config.toml
num_hidden_layers = 16
hidden_size = 576
num_attention_heads = 9
num_key_value_heads = 1
init_std_qkv = 0.0264
optimizer = "muon"
decay_fraction = 0.866
batch_tokens = 262144
MLP neurons of a small language model. Each row is named by its layer, matrix (gate and up: input weights; down: output weights) and neuron, and shows model dimensions 320-511. Each number is 128 + 24 x the weight over its row's rms, rounded and kept within 0 to 255. Numbers have three digits each. A neuron's up and down rows have the sign that makes its largest values positive.
Before each neuron's rows, "fires after" lists the tokens most often just before its 100 highest values on Wikipedia text that the model never trained on.

fires after: ",", ":", ".", " −"
L4.gate1300:145124131150111111129139150122142138161141110188166118142092100146103105156119128091144147144115141086111156119114145136146115124085156150105120125143109105122146108109128121141150144163168157102121147111094161153094110083127096141145154159085117106143125107122108111108116120155139141163158184158120097113162086132068142174140093132104153132119096115132176116106106085115118129102125093146128107133128087077079126181182104107111095130147142137152151135119099111158148136127175149143168084153154108135145143122102116134141138094124144133064108121190139093157119129146130152121
L4.up1300:098153123149124091123115142119124136119177119121153133092140131174148127109097145151107114073164167184162138126086146098112118141129143138122123127109117138133110140179126127107069135132169119183156130153107140120178149154138183149102131139107134144100075163118094153073117133109151167175144112112156123114117113143126142111078134128140135095140091129147141142137130128110122126157121124113133173119123150097160153108118163141158125099136142155107117146147176162151128161107112140135144124103119178083154115098078093113126074167144119131120104128134131154133092170159133122099
L4.down1300:115146166129146120172099127150168151110137076134093142131131100140104102129083147145116096097163139112148093158148083100102107135154124124134160153130109124145125157176131168100122126132134132185089145090138071113140146085133126091093123117074115158139123162120117101133133126153139153143129063147159148118125154092133076140118141116167105116143134090139131128150155106149117146127165140074130130121120136169129191169113172144112124135136132138116123106134122136071131129102105128148117110116131127095162130149115109155104131159136139120125120150113146181129133111141171154084

fires after: " |", ":", " was", " of", "Cast"
L4.gate1516:173146108071139099166187117104167164125101163155138139093173121122103130128104143128181126099102098128154143120108134111120156096140119096115155153115044082147128127101107100137120090126135155123167076107106096154101137101127119124135161158078161139120116160127119125121137128090167115132100108151118155153120147117094151098118112138131132141123131074153126132163110139113179103120082098145144104125124115140113131162128105120119116151108131145122141137102112106104111093094142092140105184089156128097167074153148066122172114121150118106130151136095116150135125137110102122154
L4.up1516:116093116137110127113163135138126103158115151119147166139145156129135098137158099143124143160091154131148112108168156121109124109104183111086116188083147112138150148094125105147162070161133084099082151154135163126125106144187171090125109113133117110151161100105150140126129121141150115130174167157111116102129086146172133180100158114147170119126154108127133118128133114163130109140115126140136115119138145118130161122121123124129166138150118060079130089143144085149160116115082117123108087139108120146176124108110120117140151141135107117122114093124106128136129143149119076117
L4.down1516:121128136134065155109131150146115157132166099112146108093111144101100138163116132171098180108126127156144143113112169158141133085136159095137137147118137122150159134132151155111122160120180117124134111129148113102091092116177151158126164142109135163092117109138157150105084144136146127137134092133125129132150113134118180131131152131123079099142159147119170085180145126123138129136140101143112143129115157119136161160064099166155143145114139105107097137095112110155143102136097142126151136143128089113171152121102137175124118130120159134115123118131119078099120117146134122124

fires after: ".", " |", " a"
L4.gate1559:095148092098097103150130154119153167121151120143148121122131097116124099132145140134112130103119172103128124130120123106157133164139122089089125123125091072133102151181091103108145155103158147129140139086106108117118090143117112101153121118105159115133134124136142059123126129168130120147138099127106098117158141142144161126143138134148099149124104120140136101159134107145111118158100067155102125147130085101116143140096132144114138130122145111101136200115100116165105143111110100139128139076145111133182154138161126157120123108134146108167144123123179104121157117101129134145
L4.up1559:125131112172131158131104152109108134108120111152136105090064109171088166142148106110164098085114151137135103127162137140123168145130145144124061117141126134124107147143131099161154132121117102097150127115115093157153159131108103125118178100129151119148112136125168141109138125127114090118144144071095127103105108097144112177140162165152104129126096143128127128133151164091101129171119164099131177082187127185150136125084110110192140162139085112116088159138153125115111131096190116133152114118130153127149162146127099111132154102076098128114147144102116151121129130119175143101
L4.down1559:136117081175126170148154135147121122128111098124139125110112127162113067165120093106140121096142138118106125159114173122172120144134161125128147150118111112156151147088138158070146169098165163086156130152113130186103136131146115156110145120122132098112123107126095129138114100171137119151132136074151131157143078162141121140125113119140124129171117101134136125098114108093141134141107092137144181132155110120120173087138100092143120138115126124162136151132104159138136123103130143134152130117107136134162172170091134121143175116142120127096131127115118157162138129130126098126

fires after: " |", ";"
L4.gate661:089198184100148147085133179131106110102148180102129136143159141165165107119109133148133107145147156118122136145111092122128154133132071118105135111119112149124153112113141124134169154107130108152129133094118160091139124105114144149141146100143179117123108093167123159079142089164104150087145124145109106157115158143147107164119130100118118130090164111141173148166095114146114104138165126130131082118154147129148112116193134109114137115144096096098083140115169141088081120089129122130149164132126112144106119134136147152141129094113089179125143156139082127108127158091122148145
L4.up661:144176152160107093121117123105111116107180164127112131100099153170136156116116149157110157159123138109115148115123137133133108148092101125121060103107111115142124151112152118118128131101155118147140129188114118123140129150085087183102129132093143150152144118155115097167097153120180139101108129097119121143120126133141131165117140136086109116098122156115115130170137137115120117111152131148123128170138132105072154118138133094120087105089147140132095131091151115130077126154107090130140202069143174132137102112108150150124139125106146116038139109062123121137165122142131118126
L4.down661:125133214132148123135162158092102156079168161093111060135149139140158098097120145108119127183083149116140116174132149167121155160094113140090160130114145151097130147118136134118153104129132129125120131142136138089127134147127103135119148171110114084133151150170136147102130130124119122128139142114141168163088141148154139131086114079149150152170155152125153130167121083120114101134134086134112106135141136108137116134139128141095153112134136119107106163125119107156117119128142075165117172104130172144093092114093145178139119115120135143114088113099106128131135136091143147135

fires after: "19", "–", "20", "6", "\n", "7"
L4.gate1136:108109133146124113111154125130134137122150110124154127140134137100134113099123083122127161136083081093100172105103161110144126135134137124129140145130143130141127139191079084112136118120155153141115125120128102144060087152090133121113108143134098114144128138141119127085172079165176122111122117118133177132105141149157101135109101095128116077158069141154117081154158139131115129114120089150133120130140114108097107136099116108126114142152137137146144088134127151148158107149106124108109095153106130138119095144169153117132091124126081161125111132140142122129128100104127147126
L4.up1136:145124087124135128109105113139113136124162106165153144134108139104131106133131136092113164103115131116135118125131140144145136117102094089121129159119137104170102166122175088155170099114124178123129121147134099140110157101129118163093125098140096101149131151075124200123138162107162112135092131122131085121111122123130095141115155131134128150148078101157115118152140101092102128162137169109118104179139162106129121134127132115124153102165140147120123114126115116132130128161114145071111124124128114123147148143083132121091098150124099111129120137163106140159077149090137138154
L4.down1136:120130114141168148102119155114126194117150156129109095124107178124095148128136092059103146132130065100156129145194134145158140114112168090166096141135136150155102116108165138104104069090152110108132105137146119069121146126143169109091111126173137095121059095121119136109174152162124159145119128139119118129134067073137110099126128144131146137140140108170149133153148171125077130125111151111133176116142124150129091152122153156116114130160150122144123109113180144100129060146114133116102116156152079110106117169141102144148111142121135152129123147107129141103104119164120133091

fires after: " in", " In", "In", "2", " |"
L12.gate1636:129108119114121156124122115137129085136160077112113072150156086125138103165139130152095153137131123103105114152096146124107144142082139110126123142173125138162130133130121133124113177146125152145134145167114104127095059171115135105119104143103128141099094118105118119144123175143097116141139146119099126127137141115141102118149095155147159172132171112120094129128130112088090122161090099154159139134129129119162140129117131140153100133096134134127120118127100087101119114120137111118088164138155142111161118141112143144106141157111155139151125156159133145119127133121106165143
L12.up1636:132142109150130105135097116102120143133147119112118143100136136163126119157155094173117126165123129118135107129121113123120137160114094113117155111151147093157114096154144151103142157108129100168137134118103105122128150107094137145126113117125156096119133102147119157141137122149096120141136144116104111092148154148154151095136133136129123119169165142102120125173111163076124151127136102109102132126132141136175078125138095087125125107100100126154133143165104112115120142115118146122113187127084169107159117073092147150140099153114115129093118171100134124141121133129157157146
L12.down1636:138133151148107150105149098092087121127163175088131168116138105127140115124140141151142132100152080116107090140140126165179115110121144161128170121145096123103148099116137097112158086124149134151142089099106115109127122139141134137126080167135117114121101105092100136139096152124136142087114139080144129153145146152124141120148074141084117091140119125121129106117110123099123135126109171119133094128111150112113136112094115155148113165102111134143116110122101131084155109129145125120130080144165156113110138116125179143127143116141120125102106143124139103114089107146103134140

fires after: " |", ";", "2", "nd", "-t"
L4.gate570:096088144145125159129099113132114162079104141112153159129165141115159147139134148142153128161108149086202128159181116153105109144143099158115109163164104116106161142115195150166140148164108086081116156165108099154128112092098087126158125103119167128111135092132103114094096154114151171136112119088107156106118121115123108147132137141095126123121153110131146125140165102160112101081110103137172130114155141122134160114156127080108105159143154138113133118130125139122115131167114102146123122145107070111139111168126165137128121128112135094103142147089125128110089110115169101120
L4.up570:118117170150162110139140160108121100131117181158166130105140138128120144146136141127132093109157110126126138154158134167128132115129130185139123147148095133089110135138147132150161147131147118135140123179085109099126075110129092155119103145099096153133115197125143173131137117131110111080099102124121172124087132116132132158119113126143118127150149116138140133145116094103151144127118120132144126112120108140144112145120156166117101106146107170141166140142129147123093140122122138159159138107153149133192118112140125094138146121125113132126107121141141142136125100143117155112
L4.down570:167146138166161120132145089135132138132132165136154114144093124120130149139162123114106121165144124079139105141075142162136084079144127138130105146143144128137114149117090106136138116145134110097130097123150147166095104144150098101125130102133127096104095154123127061134164138124127111098164168184163108131142126113159168174130158148182111136111186099154157082108167128157107075165117125116083143130156151151131152120142122100140114139138148112142142137100090115116116088133120145150094176119121133134155128097142094143170149123132166132139090102098110113149117125149166150109

fires after: " the", ".S", " United", " U", ","
L12.gate832:154156127083141068116146144104177124111110127143096104131121170140126146161145126160108160096158122131160112126174144144109143140137127089122138122127126130092093082145145157143091119138171109156099131168137123113113109117158158098115095073175149124104130106111113116127120086136110125113160108147166139149106182120144152125127163107113078133168103117139084152175137121156136142123158168102164112142176131071141144141107153131113132129137112137071132125093101113169154148131092136144147132103118117136117125153156175148085107145144120148116165152134139141110139137118107120121
L12.up832:118133120140147138140123129127123114123117139083109146144092110179123101140131160125159147153162118158125105110143143152113141137094133095141160102091141139113146082097185120106129138126111144136139100137143145159095127160143113145102137128113096123150115139132129123147158162172120148132137123120152181127120118167123104076121069160105157098130095147126159096137097123097127095105170100155090114104122112128115182157112141118077142098134119175142131135134139124121095160174115183137151151144168107131141124121170132107115131109129142127109155146145149100104143166114128127109
L12.down832:162138145132116111131165131092182131125092124125094152163129146145133100126138097140128131141169097139140128124124124114088107116111133137102132099105111131130172112124112076116135162115136137124127100145106089121115146118155131179139120176137114139132127165094147082175150137146130122159140130114126118084072156113164179137114152103124170154150117112112094123150169128165157114151173103100137160130145121107091143104153119119131150145118105130128129097167130127148166120166061121194133117103131093127084132131099119113123122120135102123105112160144137170126144117125123161142

fires after: " ", ".", " The", " New", " the"
L10.gate1278:140124117121128075105115139089138155122161117150139128145114159142118127129145123146117112098124147163140095144107128114141154149117102148103125128114151122135121153164090148117105112115162131132138092088114130123155097146133136138133173151149108140174142123174140108152115120104108119112152121156108082095126139132140120161139108128113194127119100135123114168162103194144118098171110125108126142129146157148139128090105092092126100144122111104123129126099103163129125133129110116106126110155137122136086134142114160131132179064159149174174115127156071114130065107147143117111
L10.up1278:143124119130100138117119120149185105154129101130148132170076107159112174147092144142095126100129099135156124119130153111101093115127131121112118119090162127138089162080160113204128162092150118095126119104086141104136121142079115180169160151155151134143129138130116167163149107095142124112120113121129109156084144079121106156092121121175119143113118150122105176131134123113141172115110168136105104136150111131100150097113146154112115154080109146111093165115124141112156161079138171110158151140157111121109126105133151140142131183080080188161112150089146160131113128073131129135
L10.down1278:139154129098131136121141088120173153089158191095097110111124146120137091137130119107147137106096117102130066116139098131165109121112157135137112162176133119116138139081127183135145101127114101071107121122134120115145148135138108134100164141163141134136120172099123124147135132132140116108138132110069115145090118120148117093113135136114138188109137105132126141125132143154125131140121153112128108156106111125151094104187129108185113129156172091136110155113150123129124153115140125098127169167142133132154123120094101145138115140136110078133185161147139153146103097145166133119

fires after: "20", "–", ":", "19", " |"
L12.gate350:124148108129098126151103109159085139156145106148133116144108131125148138125152140123112136130154136155102161125176057128129109154121145167123135143125122128110124142133091171143112144139110109096105107138118132144170155114126164097126120128081130129111125165115091143066132174102102157096138075124167145096100126123170144129134125107106102133139143097141123151149150100137098123163090127189091141099116129118100125134169121116146127133096178130107152123104188114133122064127162096065116145114120102133098146159138114114141124122117139151120137166173162159102132161100134159139
L12.up350:174120134123094113073131117132138066164125149135140141142078116132117144135106177120113133128150132168107174067155106129126147152138118132108126133110165149103109142158128149118136111123137156129163087148105134100147150113107144143128098123127142090124079120123126109137088146103105167103102106102140138088111144121108163118137088126109160139141180119099133128084144126119114174126096136128139109111121115142131125112120130131146137134145188120066112144133086171144119089127132156101133088134142114093127145118136129113142146137137123145119162151156179127104172110174153125074
L12.down350:158101106114108138120142117119122103155116098112141112143083169131144129099108149138120099117124131130110142106113113151116135123111149093102153079113145146113135168140080099101165147103100094117154119129143138090117115142152154098138117105091136140138128145077086146131131162197149112123116110119138155131153154135185121120114150139155144122119185103146151152156156094128144139143128137117173126111109088100111138153135147129144151101135147107170153143119101142114121153140148134096117117139141109097134176139141115125128135153119084125145134138137119113107144108150153167158

fires after: " the", " United", " U", " ("
L4.gate344:138136160068122144139087148132137126192152077123155152158133140128131116136145119118134142081159143146081086128132135078110113134125113139100137103140128159102121167110150115129101097165118164136117155141094143100132137115142143143136123127136104132104109116129121129116122130168107122146108087096148178142102109112162159139126167152061122128120124147102161132119115158147110131111187155093149142150145146127117141142137135147122134094127136115143111160141111119164138112141122118177173123105068131156143093144102098138141129123125096113131129160125155120140108155131088160117
L4.up344:111142168127154132154102133117146122120134118148125147192125155118130100165121142132161151132121132108127076144110134107135144126114121120132157125109126144122132114154156135139129090143185160134104126163111133129130122090143139090096155074166133138129143059138109164101129141097110132088133125139146128069118115136129142120137132080122149102111101149114094088101107150118102148121144106155106139105157171076133149134091112126115101146123120109126117138169134170109112143135088155140118127128125144171147084111121133154105118128084123134105100149180148130110103126107137121105
L4.down344:103142193111140127190122120098146161136152139095098134151099113178094133201133147141145156123156124139108112131138170104103127132108132091145154117140129149115115091105156123180132137124125149094164154125122126103175158137140108146135135096158140128124106094117103131127146119098151161135140133111139105101109099144149108142139096126105147101094070124107130110138129110127125098094117178135111134124119142165085099151108114118145116134128185145128162142089115102075113130170088124114127136107131137121109070141103153109122157101124113102119203166128161076119132141138105109091

fires after: "–", " |", "-", "20"
L4.gate1597:107120123146111114134086134151112121082129138104174139119156139133096153121067155111108093162131159091134126103120065114108139152104131113114119179119176201223097129091142145139139164118120133175155135149132113094106156132125134130086123140100161077133122162127150135087131109150175154145126177095140129113144109142122160144145108099133140131139138099176115114101166097129155124117084120139141121154158111119137108125165128129096142140128126108115112126116126163077076163110123107142149159135184113113156103074156133090136151121144140144107160131098154107072093107136109140127
L4.up1597:129170131090119138148113110142123094120132112105123104130093133144157112140145134085133135089132128152124126113131143145108111122182137165146142125119103121124129186137130133148126092114111163120166105107098129104105121156100139186154154125105130132147101120119163143081113147109121104118110124140118133117113100110152132130110090138130165118114172137123109140151093133129121139137100188168133127104151167098106144135104105168127094136114124135127111150142184078143100130098148133096068129119138169142132086121091124140102079146111147170145141185131126137107141110100143115104
L4.down1597:135076123146108156150152118145158115094114127154136124172124163091150158106118122149098167118125148129122087133129138142105128098160159096107104105116106145103141146154133122121126103105126098124144153118122182155105150119133121115167112114118103123166137165112094168116151177121109133131126132109112091085116113185180113134072127151168115118103125102109132131162094167118170114142085118179150142124114123099138125106134139149158125164145129150136139122118141110144147085127128128087139142137150125101109177070111102132172142125125166122107154136125163154124136133129089124085

fires after: " |", " is", " a", " an", "01"
L12.gate1455:146156145120133108145109111090058121117151104109136157140131128155114117139137111149154114115159134111134147120125130119112115139114142132127143100152120114133135117113131124160155173108137185111075160141149100165146088139099111104118123134093115130143112129167142119088165189133156140095113115115093098130164132104158141092137121148112162148132122117118095137156103156138117131150111112084127093122108168145127101144118134145118101117080163105175139164100128081154129133135128167136155158154150126120135148138121126133116089107143104124150097106136090147138110161137150112147
L12.up1455:146099136157131166143109086119134131159138119162139151151115146135127144115076126124090132116139104116119156137146149146114095151149084110139151113149123120089137105143117106116123117117142176114180115133135130082131118112102158146109056109109108128122129172179125162147152143141181136124167124112120144120115137171116147114130095149110175105136089114112147163116139155147159116110148156111096084140140116129131078166098112169137143106151140122144131130088109140110141143139128150142118085144117135111186143119126149092173112121111115136090101118160152087110140110143116116131
L12.down1455:116111085131157172086146132094124134124108112119145120085138149143109163140147119134088166101113167122163121143100108134128122084142160068183100113172097166111093152137103122141157107141144121090128164095104115088130133112114131126181099150161061086121133167130150161106119146139159142132098127136119127144096141111146120118106152117136140176129128086165115106138148131127141086127168125155132132151142152092156156140127104102103146099111165152121118146084133101103108108126157115143096113126136138122096122108147112089161112131140142105134101152125142147101118155152107114097

fires after: "20", "19", "–", " Primera", " the"
L10.gate1055:117085147146132114125137102120109126130130115132150095141137143120144131135122169094136163108107123152121143095129133116129111138093118097170140099128142134132133140185137130157177110129165155144108109145123103133078172135120156113111145115079094091169100109135188099093124101130159148151155136109102133116147135155141136046161152108128131108135134136151168100164142156111135152072185091153118111129154140162130128093088119124138133116173157108117160168148118146125113129167104149116134152161108142100121111121119118144138087110125158142112095128123109127094127126115092129108
L10.up1055:092147134144089133133102139152127141111101132158145122134178126120124147151152114078144138143108135170122174141107092107157095112169140115151144099122149134121090120121148138127129117140120113133099143143131118150110147162151101144133154095130098157130118139135144153145133100086138108125117131110124149174108106084146112109087095118116176156110167139173131145142156114075135130130100095131129120117124089115109119171172132131145106155127144115130107122149128167158146127080161112141128104113121131103108148140162082100173117086126117081147167109128137153089143093119116171167
L10.down1055:176100112120130151146106108142147091116150160139088120163114105095182138077116135113139160157104109107083135140114109142139103128091141127148174090196138128096144125106177097118167111154150152130133101101154121148103129131124143165144127143113122089125129158105115108127129134129133107040142167141106168084102148104138158097102119075126161120192183149108156139141124114106114132139137123154142134128141138182146139105192132135149106142127145121149086139129122110141133107096093133139091147150103129161150137111116126104101141147130107105102136143147144134096120091111116106165

fires after: " the", " is", " one", "'s", " was"
L4.gate1570:142108124123124124071122143138175138119163149131130110141134159158141127150152133106121146105113112058124123155155148162152158142128117132132130125069147137131132110140107106081098133146131111145131157111118111117133124136133113130172170104157138108095143119139072149185171144132137134153142129112109117149103099113148149127129116128112137142148152152128128106116134108137143120097122108112163138127122128163140078106123126112059123117116148142108178162102136143104142148108104098114179112151096120140139159123097136148169151092151106091112135149171135099114122143174158120151
L4.up1570:114131161095151119156148163144108103137114128154150128108071196129093143111108146139151149136102126106142110130102123110123144128101159191167142153126143099138127132174142145122150120101134146157131118129131169179137116093136149113132161106109161140123172138138102121128116120100078068119134106108112121124095151143180114076134066124144076105107117084153101112131143134148113122136114147115089143130118124141135112137167175083126133176117155142135104079153168091124114123099128130143147137101157141116117074133149124097115118122103151140171164081142120137149147136117124147162
L4.down1570:159094122152111103121175143127110117128104140173128149127129104176128089158113102132184113111118146105090109143137089112120103108111132124140158140120123110131096143128171141125163136167086096128118121144121173126125148142159170157120131096108186146140171137136089137129121141131113111106129107136107127139081118135170103108081116117123110130132070107124092117089148127109109093121152115106148133093136152138102148153137119115177155169143121175124111134142101132115148137110117118079139144142155141125107112100128150123166130103150151126118103118152141168100143127118123136145

fires after: "20", "19"
L10.gate1385:146111118132133130103137147116124103122214122125185118138119127082116179141118117128137092148117140131149154128179160125096093114127092140185158149148141115134136153133147087159116103108119167144103108115116101147082135108127092157105106131135140144145143137158145139131134108080121101119095128139125078115139159101133113133108094133128117134140144143151136114136122159127113164129138133178114067090147138175147120150125175155104139103128091151140109083117143100152111110110162175118113104111105128129151136136126087133125137146129063141127133135111147163149156152114152136141
L10.up1385:103091097118094136100140121121096169134133085154120099111156106122143132121132121105155074117140129130125159096129131106097135123151135128113119140130126119125128107145090138138146101133102154163144116104132109118158137135090095149180168175135124160167091123097133151132065136142163137136144113124150074147152100134134135083141146131126142131084167176153121158113122112102144160169147134172117148147206132092129130113134109127114159137107107169112102155120136097162129117129149092137128133123115116175126147124106150146113142139130099115140116136170123144125130105144162138130
L10.down1385:089119113124081095148094143150104171128147082119132144176134129120076188123143126110119098121140112143179130142139093128096163113114137141107158120093125161076132105136105116137145134133096151126123155138131137163140122151106098127116147132127125162139089105112144104129146111101146108107144141126157099109152151102133128119121124146117168127105090139133138095116170086118103114122108150121130176134103127157139097137115085108187166110132148136104115149148105089166157133135143154156159120124134123146091101104128140124107122115133104123094111156157147106157137128132129134157

fires after: " |", ".", "|", " and", ":", " –"
L4.gate211:113136131089149121095108104101108118118173117118109129145161074123157137153081117156138130170152131110178099058148145150101167097185130155125132148088137093124141168137153116132160111166133131174114158146129104135111177143100134127134136090082149161149085114182150170149141073126106164129138151093136107111099104116114163118110095133128141095125095115135126121115108108085147108103162099098140132132143124140157125118157102093128106147105127143142084173135137145151102145140139132147132107160169106117140117106082151161131169145118116129136098057086138114123125143147144154144
L4.up211:097127118161134105138121147128154117137123155168132145098136147182129151138135135188108157119114137160106089132136107123128151114155106118145122123131119138138157110129141115137162135107143088098140103149125131158091192137128169112149110191142141167095126113172140147159109112158098113093136192128140087111116147150121121123137090152123154075176120110110176163108106123138098101137123110139118089089113116117101158144146159110155049109151136135165054133148131089094095124118141128084111102129143142127133145126116122134146116181128135152150129120114141155150098114141153133181
L4.down211:094147095132111130137146103143129096120124145113112177126169153093142167086098110126134114132126141153134152142083130156128092136127136137113137116152152123142096124113111136110105146155101127153143167118125102097086179089138131155108138110145139143055124141113095115160124113137110136131130135113109107146119113150124131148132121152112118128149111117111103145137116113129138121122157137111148129126129079135115151116133129153146133143106113115155129139137092135140142123137145117104118093140142137135167143091119124128103087166180140153144131121106094102113103126098174116137

fires after: " |", " /", ";"
L4.gate629:121133150078117179114128118103120108111171130140137171157154100120117091117106107133109092127119127106082188118128143138115071128087135174110143115159119148150128117125162123178122087125138140085143100099145178108152110164162134139134100132116149133119152146140157126130133117112135103116108155123106124119096123110126139141144106121125156153146080129083143170098094157125136110100187128099145119136081080137133126104105150136087083092163087130131102110180144124124143121091135128091115156147183111130161135144110140176126164142162142142134113141138162116128140147161126103102
L4.up629:111107091073123169140096132113144104141115116118112155131172114091160155138114131162098144122136152107133153117113153113141089138080143132126116125150109140166124081141176149119166102144167131126169086099107167096128130128138137149076131143132148125134158158126133119177136173109147085129130146133116177137126142100122170136106139161121116157115089125106142125109124113130144141137086108153142135124110094133094117119126133111142125107158138176117095140143100092103101161123158142145108106184160116130197144129103159085103111109138116097117116134157124170112155163087139158092
L4.down629:130140166111112118096100139106134128110169154120136155138144124124106130124102124142141099113121153094109152124163086111070092160146135064128137102048065122089156142106120136133166108163145150113150124113115116166089157142154160153150089108150096139137144113140113096148152157090168130124138129146143110115136125115137111117132169156108112159090111110112080102079106143110156138142115138151133176163127126083117152132129126155108146094118093105079154091130128082133154135148151120111109123120186133089104161128117120143138127134120118097079111136126118125173118127060112143134

fires after: " it", " is", " It", " was", "It"
L4.gate1242:140139112145076114063119161151145139104152122123127121115129118128137124103110156105144102129136091084096108156107119143122110150174131136131140147132148136123129169161133098146128113115160145116149115119134117075105154135181111119134113182125095107101140087102148123168144116104154100107149070138123163154094137132135115102127119158142141131150133119131088084129152146143123125152153176108139148120096122096128151165113132095155165133126126156105165130130090111129136129148100128084138119160143194128111131158128095135119172077114138140123098108094124146126148090125100143154
L4.up1242:133176102114096124124088130131099074188129138124119109096102161124144113087117160140106092104093132108144127152129130110094140142141126117137151127144118100131177167163169117133132146120111094119136101134154169117140178100180168131116144122134118132133146127110139155133113149132104138106117117154121137144090175130146131143147107147123104122111155087108150097116155115146129149126153104125116088115098148072164134127128181057132101131143127131131095107142102081133167165137144111101131133125150128141165136158130116139130136079142142111163129134147124120122122151138168130152
L4.down1242:111153126150073111173125137129085147142166146140153137094111095118131131091115154128162138105155147093159120122113119159127115141164099107099109130103122111130145136146108105121130148128074098119130112093113196123109159153165131165144140107073091123108126118130135108120091119138086111153094053139142158100121123127131078151093161114134104126126125128138133096126131089145120081131112115134127096106102102136147106167142107109114120112140099094108158139124117157117114100124143172151111135159141137178163137129144090135123174095113155129123136131094157146131106131104135127129

fires after: ",", " the", " ("
L4.gate69:146137109092137127147083131184130140127107166150143150160110128125126103111147161146147153087096122123105117142149153115121176124162146146115142139157100108120089120111103152123119141120142128114113148179111125119128111095124110139155152060168125133146177103139124130146123075122126151134121101082090113096138098143125105096092125153128146126125160119185145155119115110169096126118105154129130128143141143107069118133124143119096121101139132124075140142142087129072098137090126101140128135136106088136084135121132165160121124150127101145132159132160126108153150134146118134099
L4.up69:092106106122138104117152118076139109129113128129110097133093163141106072122110149178153135128129113120171103140136137175115105128146134127127145146166147087081127112165187126161166124095144115118156098114113137118094128051119095080158161064123116112162133136122153149158123095119132123116102125109131141109116126139151136115131107159195106124156128157116112153140130095150101113126102120162103093098120131077115150092168172139125128073137104136086156153119143095134114118092110160119160096112149126097127168136133115130164150159171107123126141152194129120141142103117104138104
L4.down69:124110148113104135124120115097134180123122216151128131168121125082137104072111129130152165130165085133126095123183151094118128111103108110107130161135180157130165096121130140139111151082092134109108143097106125115168090102126130133103164124119111132167180134155141119126102118127117102143128140140125106120088133114135132095131128133140142108134114119180135144141127133155107108156115128127142142110150085152117144136142145121148159069113166149088175143115139120118164141110120102103108157149102137149136138123125150137098098129140139056131130113123126142116142123125191134123

fires after: " the", ".S", " United", "),", " U"
L4.gate119:138098138106162158166153108113111089134152136139123147092169140115180146166122145119109185112178083145131132185138149136125071156113115156107090145099125144091152134117128090111087130113159160125130125122126094162109151130137141101162111092176107137138104086108143114169126130158123156148149137096107128115144116074073168112152108178095144128136126133123141130130081136090117088172085141114096131148179145126119144147136157139081155128130141143138129144148080105100152135105111142124177091116134130146114141133130102121125141116145118157093134158144149115157134129145105106099
L4.up119:136153120109163148128139153136134083087135091115101145092128150107172122125135151121160113118178088077106126138109104101129143137119119065140112118097096149113114125115148116112149118131121107108115142154158096104106159157154158112101120085198126076139107108125121145185134057129150102139204116128116125159160110133113151097090146095128106140106111122124134131131123112108179163129138133134096137126120215153123120154133147107129115182156172100097142108145117124073142110077097114142149128112184150146150123174148117152111167139129111160161146142149169111177139159120115124101
L4.down119:163148143143118105124131157139147128150093137138080162131119143109107148147138166133131141129168107109124074111129137139117155109127124080124128122107137126119119090073147145116125102143138135061104128123140126125092128166130098130124114096149106109059104094101135110085130115132137145113130156141121118098090121101122146055108089110150090105149141148184141147152128158146087104170126112135097132160115121124099115139095135147121148156164105160145116145119094135175109118094109124127129180115139119118097153152092116139126115141108112117114137165111153119161095166134117146094

fires after: " was", " is", " were", " are", " be"
L4.gate1007:131125159119116114095105089158122109117144148119152160128137106088157150116123140113133137128098154141112142095119107143144095084134110144144157118135101129103155154117122097118136134115179154147160179153166155145148155129115134106144121077125120139146177128131138126153129104100148134107070103090151115120125187139174127104123154161146147124133153128181101126120124125091111125142153122127130130117158117146163139108138149124124096135150158095090156084131116127140124139105131130097164105117144126143153054144134103173119133121139141129106103135120131126138140117161145126116
L4.up1007:134137128141157138160149146116144102181090144135097141136131143144135137150150117168122119109104127094132123139136124126160133146139111134164134147117113129109118178139123130148097110128198093159121135115159140134128147112126084117064164122147130145171137175140149137131150158138072190156075124114122157124141146104136117141128118127106112128108190113089113148137152104152104139173117146176164146156152132136122105101107159113182126153178125133093119121121098099096124165085187119111161149072171149116137148127128154156125094096123132137147127113110104140156153136160147116150
L4.down1007:085104112141120161121088072120158126103126148095096134075137153128116156149162139139128128100131135076119130165138100146119136122144133164145130081129096107087163187142144111142117129153132086175137107083108117155154151123188103110132114146097152146118127163098144124117136143160096125107164129103131146104132124110168119146157136116152115094129126108123143111086126107147148159166126131112144129138146130123102151105142179136104165088132086124099139104140104128081154131161178121166078135096114118186155169135133156172124142133131181201103116135125088127112110149135156108104